{
  "n_layer": 15,
  "d_model": 192,
  "n_head": 2,
  "n_kv_head": 1,
  "head_dim": 64,
  "d_mlp": 512,
  "vocab_size": 2048,
  "activation": "swiglu",
  "norm": "rmsnorm",
  "norm_place": "pre",
  "norm_eps": 1e-06,
  "positions": "rope",
  "rope_base": 1000000.0,
  "rope_fraction": 0.75,
  "qk_norm": false,
  "attn_scale": 0.125,
  "bias": "none",
  "tie_embeddings": false,
  "parallel_block": false,
  "init": "uniform",
  "init_std_qkv": 0.0523,
  "init_std_o": 0.0641,
  "init_std_up": 0.0523,
  "init_std_down": 0.0,
  "optimizer": "muon_variant",
  "lr": 0.0067,
  "lr_mult_qkv": 0.5,
  "lr_mult_up": 1.24,
  "beta1": 0.95,
  "lr_head": 0.00751,
  "grad_clip": 0.5,
  "warmup_steps": 200,
  "schedule": "wsd",
  "decay_fraction": 0.624,
  "decay_shape": "linear",
  "final_lr_fraction": 0.1,
  "batch_tokens": 32768,
  "seq_len": 128,
  "doc_mask": false,
  "train_tokens": 339300000,
  "steps": 10355,
  "dataset": "wikipedia_en"
}
MLP neurons of a small language model. Each row is named by its layer, matrix (down: output weights) and neuron, and shows model dimensions 64-159. Each number is 50 + 12 x the weight over its row's rms, rounded and kept within 0 to 99. A neuron's up and down rows have the sign that makes its largest values positive.
After each neuron's rows, "fires before" lists the tokens most often just after its 100 highest values on Wikipedia text that the model never trained on.

L10.down316:47 68 54 65 54 63 37 56 55 44 42 48 36 49 49 30 56 49 38 49 62 30 26 40 51 69 54 71 56 45 49 53 62 65 54 40 30 68 54 42 26 63 49 57 69 41 40 54 49 41 44 32 59 54 65 46 51 42 33 41 46 47 43 38 53 64 57 36 70 38 57 59 27 41 51 26 79 44 57 66 63 50 33 28 40 29 54 37 56 33 71 39 54 26 57 51
fires before: "s", "ed", "t", "low", "iv"

L7.down34:59 63 45 42 40 53 64 41 57 58 50 39 55 49 42 47 61 60 55 52 57 72 59 64 42 36 40 45 67 51 40 67 43 44 45 71 46 71 58 35 07 61 45 52 43 53 47 39 54 39 51 51 59 49 51 36 40 58 56 76 47 64 47 55 36 65 66 80 20 69 62 53 47 43 62 49 56 57 54 53 61 39 39 60 41 29 53 42 26 43 74 36 52 63 50 53
fires before: "″", "t", "d", ":", "."

L12.down43:53 64 80 50 41 44 45 31 53 55 40 49 74 48 79 81 51 41 68 64 61 35 47 69 45 52 61 53 41 46 37 45 73 50 48 40 44 38 40 34 59 74 37 30 47 24 43 35 49 75 50 41 49 47 54 74 49 51 29 40 48 42 45 66 28 57 49 51 55 47 47 61 58 27 51 48 47 51 53 42 53 43 74 30 65 31 55 55 48 51 47 55 56 39 42 48
fires before: "s", " a", " the", " well", " ", " of"

L3.down250:50 39 66 33 78 61 46 56 47 60 55 53 52 56 47 32 58 30 43 41 43 55 47 49 60 43 57 68 45 42 58 59 42 35 66 67 54 56 66 42 35 62 71 50 46 56 64 59 74 46 20 48 42 47 71 58 42 55 47 68 56 63 68 45 46 56 56 49 35 68 54 44 45 36 33 44 51 63 52 90 66 55 31 43 62 62 51 36 69 41 41 36 45 60 54 45
fires before: "s", "t", "et", "em", "mp"

L10.down8:41 51 23 52 50 46 39 30 55 68 54 50 58 48 39 51 42 54 51 49 53 56 64 46 27 46 65 35 31 55 51 42 61 68 56 44 62 51 48 60 36 50 39 36 40 44 58 63 53 36 70 48 44 52 31 31 45 26 57 56 54 41 56 63 56 53 50 64 75 57 50 56 54 74 60 67 36 52 59 22 77 43 59 45 59 37 36 42 31 56 42 56 43 69 47 55
fires before: " the", " a", "ite"

L12.down424:54 48 50 45 59 50 51 35 54 20 54 48 29 45 69 54 52 57 65 39 44 25 54 78 54 51 63 54 57 35 58 47 50 38 55 75 35 39 62 30 42 44 65 53 39 44 40 56 77 57 61 38 50 53 63 73 48 48 28 34 31 51 37 53 43 48 55 50 46 57 54 30 39 59 48 58 57 50 46 72 42 61 57 66 26 37 50 56 51 57 65 69 54 58 61 47
fires before: "s", " ", ".", " mi", "k", "ition"

L12.down247:57 55 57 52 51 54 58 55 47 61 39 43 60 53 67 54 50 35 41 25 67 56 85 56 54 39 71 44 49 29 46 38 36 38 45 43 57 58 43 15 49 60 35 41 58 56 63 43 61 34 65 38 33 52 69 54 65 71 12 63 59 71 64 59 35 45 49 40 47 45 55 41 39 34 62 58 60 49 37 44 50 54 44 30 39 55 44 36 49 55 74 63 41 41 48 47
fires before: " of", "ic", "w", "on", " the", ":"

L6.down31:60 46 70 55 55 55 53 49 34 79 39 42 44 33 67 44 53 38 38 61 53 30 52 47 46 24 36 55 51 41 41 60 50 67 67 47 47 61 40 44 32 52 49 46 41 31 31 32 29 29 61 46 34 20 46 56 58 36 38 55 37 82 50 46 46 57 48 35 50 50 48 50 38 53 44 53 78 43 59 38 38 39 31 54 39 42 55 47 33 63 58 47 49 36 49 44
fires before: ",", ".", "d", "tion", "ved", "id"

L10.down363:57 38 54 78 54 27 44 46 37 61 44 60 36 45 66 45 39 63 46 38 66 52 36 58 27 27 69 38 51 44 51 62 53 77 36 69 31 53 53 53 57 55 51 40 35 21 68 58 51 43 32 44 37 48 54 42 48 40 34 36 50 47 51 52 41 29 56 38 29 50 45 36 49 40 62 59 54 52 44 41 68 50 44 83 40 56 41 52 46 47 59 44 34 31 41 51
fires before: "s", "t"

L10.down174:36 63 48 30 26 61 47 46 58 43 55 31 58 68 59 54 44 64 55 63 40 40 77 40 45 38 53 23 49 43 47 42 43 53 59 62 43 29 55 59 51 34 50 54 52 44 60 39 53 52 49 16 65 42 57 38 51 82 35 53 65 31 59 45 51 39 37 59 51 64 55 47 47 31 64 50 57 74 43 48 41 35 63 57 45 40 38 42 60 59 44 48 48 49 53 48
fires before: "y", "g", "duc", "t", "s", "ad"

L3.down459:40 40 57 63 62 58 40 33 52 41 57 56 59 38 53 69 38 61 51 63 41 65 34 64 40 50 59 65 38 30 64 51 51 57 62 50 67 33 63 43 51 48 78 47 41 66 47 59 49 47 63 67 65 36 22 72 25 59 41 14 35 42 50 45 37 64 58 47 54 49 36 55 46 34 51 66 61 62 52 48 53 53 60 82 39 62 46 48 58 64 62 47 67 41 56 62
fires before: "\n", ".", ",", "s", " at"

L4.down366:71 44 47 43 37 55 46 53 46 64 50 43 72 71 46 46 46 59 34 40 50 19 61 61 37 35 46 60 48 71 42 41 55 35 54 35 44 40 45 46 46 45 55 39 58 40 49 36 46 70 42 35 54 38 56 47 88 46 57 43 50 42 75 42 54 67 50 47 61 53 50 44 50 50 63 55 48 54 80 60 51 48 53 37 32 48 57 34 49 61 39 55 72 61 66 63
fires before: "s", "ro", " the", "at", "g"

L3.down67:15 77 43 43 61 46 53 49 35 82 71 39 67 38 29 46 51 47 62 32 54 30 51 35 33 53 46 40 60 38 53 49 56 48 28 38 66 55 41 71 43 57 65 54 61 56 45 40 49 34 47 46 27 56 51 42 50 50 55 56 24 46 34 43 43 45 60 75 39 51 58 44 37 35 65 42 59 66 48 50 64 56 36 31 43 61 36 47 39 37 45 42 44 50 36 39
fires before: "s", "d", " in", ".", ",", "r"